Weights of a small transformer language model.
Size: 16 layers, width 256, 2 heads of 128, MLP 1024 quick GELU, vocabulary 998, 13.1M parameters.
Architecture: LayerNorm before each block, rotary positions.
Training: a variant of Muon for these matrices, 762M tokens, 5810 steps.
MLP neurons of a small language model. Each row is named by its layer, matrix (up: input weights) and neuron, and shows model dimensions 80-175. Each number is 128 + 32 x the weight over its row's rms, rounded and kept within 0 to 255.
Before each neuron's rows, "fires in" lists the words (lower case) most often at its 100 highest values on Wikipedia text that the model never trained on.

fires in: "in", "for", "28", "1", "on", "15"
L10.up281 [136 180  97  97 157 155 139 142 163 153 104 134 103 155 118 102 110 139 124  98 197 149 133 138  58 132 148  95 163 150 141 158 110 164 139 138  48 103 194 159 143 167 180  61 119  70  82 143 135  58  60 119 111 145 189 143 109  67  95 168 122 123 115  75 167 151 130  92 153 133 123 123 163  64  90 109 155 115 119 103 158 116 113 145 121 127 167  93 146 113  96  62 145 135 128 125]

fires in: "he", "his", "at", "with", "when", "of"
L5.up60 [109 139 144 124 163 156 102  53 193 182  62  63 152 122 111 111  88  99 115  95 131 103 145 159 120 149 138  72 105 103 121  76  98 165 110 116 144 128 131  93 135 138 124  93 113 139 184 113 143 135  98  54 136 103 159 142 171 100 133 148 220 112  96 159 148 131  96 146 173 136 132 145 110 138 171 135 156 127  82 153 124 109 151 127  90 139  94  98 165 106 152  94 170 165 199 150]

fires in: "of", "began", "started"
L7.up531 [156 132 142 152 174 112 101 121 135 131  69 110 154 150  98 119 142 113 117 100 117 160  64 177 136 110 164 123 125 128  69  52 127 152 105 119  92 160 106 106 105  62 122 114 171 159 185 130 146 110 103 107 139 112 157 128 150  84 105  99 116 123 145 142 140 131 110 149 126 132 137 120 123 106 191 196 178  53 137  86 135 123  89 140 137 144 126  65 143  97 117  86 142 140 107 127]

fires in: "this", "formats", "falls", "society", "contains"
L3.up341 [123 130 103 156  72 141  97 117 105  99  97 100 123  95 151  63 209 115  64 100 141 165 115 113 126  84 201 113 119  51 147 109 180 130 113 107 131 118 137  94 137 158 132 138 114  75 149  82 136 187 199 110 102 219 166  97 167 113  79 151 122 166 148 144 109 139  66 137 166 128  84 153  22 121 108  84 143 153 146 107 146 131 103  98 138  63 129 182  35 134 134 139 118 159 122 172]

fires in: "being", "year", "wing", "band", "ring"
L2.up588 [ 62 130 115 130 113 124 132 144  97 117 111  88  78 119  86  81 148 183  95 156 141 140 122 127 151  71 102 213 197 153  75  96 116 167 175 160 117 128 103 137 129 133 167  64  99 154 164 113  91 122 118 115  61 103 144 175 209 138 157 140 140 145 192 123 153 184  94 121 116  59 101 134 133  66 127 141 149 132 126 145 157 147 129 120  65 141 128 110 129 137 147 164 143 143 131  94]

fires in: "of", "when", "little", "middle", "done", "https"
L5.up128 [105 126  90 144  63 148 145  92 173 139  44 146  99  66 154 119 106  97  64 121 177 206 170 131 121 145 142 109 142 122 153 135 175 110 131 115 119 153 142 112 112 117 192 119 107  99 151 209 144 133 110 114 152 129 121 151 149  81 160  98 190 153 173 152 138 178  79 120 153  87 141  90  93  80 154 145 135 104 129 147  58 103 135 151 200 144 139 102  93 133 148 174 150 100 131 108]

fires in: "it", "which", "that", "since", "when"
L10.up44 [127 146 151 100  80 142  98 112 143 173 128  79 156 151 115 142 109 127 153 120 101 126  83 102  56 120 185 159 135 108 151 128 120 112 136  47 145 115 148  61 144 119 198  91 181 162 161 160 171 144 176 132 181 135 132 110 134 153 104 156 133 145  52 110 124 143 137 101 113 131 108 139 116 137 153 132 176 153 131 138 178 128 171 193 118 122 100 137 115 131 142 161 129  80  76 121]

fires in: "however", "people", "opera", "episodes", "expression"
L2.up906 [ 80  99 147 135 124 110 147 141 130 120 108 132 126 147 137 137 141 132 129 123 115 184  98  83  65 184 165  93 115 124 118 169  65  90 135 157 184 135  96  73 166 149 115 113  90  96 131  81 129 104 111 136 143 110 115 109 158 103 148 137 187 160 123 143 101 107 173 158 188 122  80 166 134 128 170 143 105 137  77 161 133 130 104  78 128 103  94  88 158 104  79 116 159 137 127 154]

fires in: "of", "among", "despite", "only"
L9.up210 [133  96 149 105 129 132 128 168 112 117 142 133 151 124 112 136 189 142 145 138 166  97 179  61 110 188 149 168 157  97 146 153  67 139 184 136 153 130 116  87 107 140 124  56 120 135 143  87 119 122 109 120  62 176 166 151 182 106  64  99 140 121 137 141 128 165 145 187 127 200 128 166 102 139 101  86 162 124 135 118 187  78 141 102 157 148  91  95  64  98 136 122 122  76 189 142]

fires in: "they", "still", "however", "also", "if", "its"
L4.up796 [ 75 115 171 119 181  90  75 149 161 116 110 129 130 147 174 124  64 105 138 141  81 121 147  78 151 138 184  87  87 190 134  95 162 103  84  80 173 137 143  91 133  71 140 103 105 131  94 109 182 172 142  99 183 156 106  94 104 131 148 100 168 140 106 118 127 164 159 142 108  99  81  81 130 162 138  76 124  98  98 116 140  50 155 124  97  68 143  47  97 126 107 121 149 118 127  99]

fires in: "2020", "120", "20", "competition", "states", "saterland"
L2.up461 [ 83 168 177 178  61 102 110  88 156 129 107  93 136 138 114  96 166 115 114 158 113 143  85 112 166 122 155 156 133 129 137 151 164 169 158 117 145 134 123 100 163 158 133 164 124 119  96 134 127  74  90 157 133 123  60 121 127 142 128 149 146 147 135 132 112 119  87 120 131  62 197 104 102 130 100 158 198 157  90 154 158  90 142 147 166 105 197  98 129 150  97  82 143 158 139 164]

fires in: "his", "on", "later", "wrote", "while", "that"
L4.up203 [153 168 125 128 112 121 135 158 137 122 120  62 107 175 118  81  92 162 187 102  85 134 151 186 133 131 129 171 119 141 125 105  97  96 113  98 103  91 102  76  78  86 158 165 136 205 190 116 149 164 116 132 135 154 112  98 148  67 116 154 114 156 139 132 164 162 130 142 162  77  91  90 165 106 164 141 146  81 168 167 181  77 109 146 128 118 103  80 119 125 137 127 125 192 106 116]

fires in: "he", "it", "she", "which", "they", "that"
L13.up282 [ 67 175  98 110 118 136 107 149 185 123 155 123 122 157  77 129 142 115 148 101 126 107 119 152 110  81 136 152 113  91 223 136 131 118  79  99 163 182 110  87 115 102 195 142 130 115 120 118 126 120 153 102 175 169 132 111 114 139 172 170 159 144 114 133 155 125 123 153 139  82 139 118 181 133 134 137 118 188 152 128 181  72 135 132 146 149 175 110  90 106 131 101 104 136  90 138]

fires in: "of", "among", "most", "largest", "for", "aleppo"
L9.up681 [119 174 140 134  74 114 114 161 154 138 127 128  98 156  73 151  78 161 140  86  99 136  98  59 147 176 163 122 141  67  91 134 147 131 144 190 101 154 137 120 116 103 125  63  71 103  89  92 102  84 117 115 145 105 120 125 169  76 155 151 110 135 147  94 118 125  69 151 134 149  99 102 184 145 148 139 133 112 197  88 129 125 122 108 116 152 206 103 129 119  84 136  78  79 196 146]

fires in: "after", "of", "preceded", "previous", "with"
L10.up760 [104 151  97  48 103  89 144 144 170 112 171 109  62 176 110 136 120  74 142 177 121 121 127 121  81 148 136  63 112  84 134 131 110 121 150 168 124 132 147 122 102 144 182 105 126 134 138  60 150  82 141 152 109  94 110 126 166 137 105  96 123 101 138 120 178  85  61  90 152 110 117 142 177  62 153 126 148 109 146  91 120 120 152 148 128 115 149 110  88 110  99 133 155 107 122 134]

fires in: "as", "during", "with", "when", "at"
L9.up236 [150 144 154 123 163  95 125 153 173 121  29  26 122 153 102 139 130 164 182 108 151 147 170 129 109 147 127  84 126 141  94  69 103 133 147  84 131 209 136  86  88 128 118 100 112 149 155 151 151  79 137  80 136 116 153  86 158 125 125 112 181 107 126  83 208  95 141 144 147 112 115 120 187  91 118  90 207  84 110 141 136 108  82 144 152 205 155 140 124 106 132 150 128 111  89 136]

fires in: "however", "they", "found", "you", "yet", "noddy"
L2.up335 [146 176  84 188 141 105  91 126 137 193 123 143 107 120  88 130  95  73 148 116 121 151  88 130 140  55 156 102 137 190 146 146 157 115 139 146 134 126 109 170 101 133 145 152 120 131 133 145 168 162 148  99 113 172 105 101 111 124  70 124 119 101 177  88 141  69 142 134 155 169  41 125  83 108 135 108  33 110 159 128 151  86 117 128 152 196 135  21 109 117 134 138  91 109 193 120]

fires in: "while", "white", "equivalent", "poet", "wrote", "whom"
L3.up985 [ 62  90 101 111 129 105 138 119 133 160 143 101 133 162 150  91 114 202 113 148 174 105 174 132  56 183  98  50  67 148 137  68  87 148  81 147 112  73 139 158 163 106  77 120 107  94 193  50 172 130  96  85 128  96 144 110  98 186  79  87 172  74 171 136 110 161 143 124 116 104 105 102 170 178 193 126 122 171 145 150 102 143 120 146 190 167 106 127 120 161 155 137 149 131  90 155]

fires in: "husband", "than", "that", "daughter", "when", "what"
L5.up315 [118 129 142 149 129 156  82 150 163 139 141 113 168 157 106 164 123  98 160  82 139  82 151  62 118 109 161 107 112 164 130 108  94  89 115 153 143 175 129  73 121 116 155 111 115 115 136 200 157 146 168 111 158  96 155 118  61 156 143 143 156 115 130 171 146 115 114  73 126 118  77 117 173  87 139 186 129  97 142 206 150 128 141  86  85 180 101 146  87 176 109 186 103 136 141 119]

fires in: "with", "was", "first", "by", "for"
L7.up438 [166 154 170 123 111 117 213 134 173 120 143 144  92  93 178 143 161  68 103  92 163 148 100 111 112 159 144 152 162 127 113 113 113  86 145 142 126  79 127 145 111  89 120 133 187 107 136 124  56 162 140 139 118 103 150 125 128 138 185 130 111 160 145 114 137 134 121 102 147 119 128 129 154 115  75 122 152 133 182 115  94 140 130 104  46 116 123 120  56  97 185 138 122 162 107 149]

fires in: "goals", "scored", "while", "player", "scorer", "scoring"
L3.up445 [ 99 150 126 114  97 152 132 133 155 133 120 128 182 150 102 144 164 121  72 174 177  96 121 152  92 145 101 169 129  89 146  82 103 138 121 121 150 140 104  47 143 146 157  75 102 124 131  66 132 135 128 154 112  72 125 160 138  91  99 120 170 116 110 179  98 135 129 128  90 114  81 177  97  81 146 112 162 150 105 140 118  92  89  86 129 122 132 137  95 115 215 113 150 147 131 149]

fires in: "had", "this", "aus", "colonel", "anthony", "upon"
L3.up149 [138  85 205 109 154 107 131 109 105 132 110 132 116 101  49 120 143 104 144 122 191 126 137 118  71 110 126 129 123 105 128 105 167 141 106  91  61 190 150  96 162 131 166 109 110  70 154 148 115  67 159  60  85 185 138 168  98 148  86 178  78 131 167  68 126 124 116 111 168 124 164 180 112  63  95 136 139 168 131 114 135 136 134 103 121 163  67  85  82 159 111 118 113 125  63 158]

fires in: "of", "year", "charles", "taylor", "records", "happy"
L7.up661 [ 86 109 113 120 178 146 123 122 110 189  85 166  54 143 113 129 167 139 166 132 162 116 190 118 191  49 164 122 167 106 114  68 154 160 140 157 115  56 129  82 190  95 134 111 201 129 123 129 127 103 118 134 147 143 160 110 132  52  96 107 121 158 118 131 105 141 112 107 166  89 136  92 117 155 131 135 156 130 126  94 132 126 132 121  45 131 128 145 150  89 145 120 119 127 113 118]

fires in: "of", "daniel", "billy", "across"
L9.up810 [141 134 106 139 201 160 114 171 174 128  64 119 136  75  62 181 104 115  88 149 118 149  46 188 137 115 129 143 119 124 105  92 154 195 179  85 100 111  99 102 104 105 149  91 119 122 134 115 153 102 101 121  99 158 136 143 144 115 100 166 128 103 144 157 127 169  28 119 113 133 190 106 163  52 135 128 148  89 124 150 152 135 135 187 123 106 152 128 131  59 113  84 157 112 154 194]

fires in: "event", "n", "events", "even", "water", "widely"
L4.up596 [ 24  93 147 134 148 116 167  95 128 100 121 115 147 127 122 129 126 177 136 142 169 172 149 137 140 133  64 141 178 141  30 133  97 124 153 158 113 151 113 118 137 141 114 135 159 162  75  97 118 140  87 111 114  93 152 188 129 144 140 163 147 136 147 107 137 202 142 134 158  99  97 159 151 159 198 143 108 133 143 158 105 161 115  64 104 137  78 116 149 193 123 183 119 140 135 143]

fires in: "of", "as", "1"
L10.up922 [103 111 196 175 132  89 152 185 108  62 126 130 113 129 131 135 106 186  65 155 124 102 115 124  84 128 141  50  98 134 123 144 113 127 117 126  93 106 146  84 102  78 170  89 148 142  89  84 115 114  64 149  86 138 125 135 156 151  97 146 140 159 153 126 147 151 113  78 211 125 151 107 118 135 148 156 104  81 147 119 128 131 149  68 159  69 172 136 168  94  71 105 138 159 158 132]

fires in: "museum", "much", "member", "district", "when", "at"
L5.up693 [ 75 160 185 133 162 161 131  96 144 162 132 130 100 158 133 111 136 136 174 129 154 124 136 135 135  97 163 116 137 155 130 131 128 117 118 112 128 121 108 145 121  96 167 182 107 140 196 178 142 146 123 118 134 100 128 158 178 122 165 145 183 107 123 134 167  92 109 129 144  86  71  59 116 110 168 126 124 159 122  99 132 145 167 154 102 167 107 107  80  45 124 180  71 140  91  92]

fires in: "however", "same", "very", "never", "by", "with"
L4.up344 [141 140 150  97 169 157  62 203 107 148  74 100  36 171  91 136 155 113 117  65 106 155 143 148 158 122 154  96 144 147 127  70 128 106 188 128 130 127 111 175  73 151  88 176 128 104 163 111 102  71 131 183 165 137 166  66 128  97 126 137 197 180 142 130 106 112 149  89 155 140 123 129 137 110  78 148 157 101 139 103 165 148 172 108  95  96 179 136  89  51 113 109  62  81 128 114]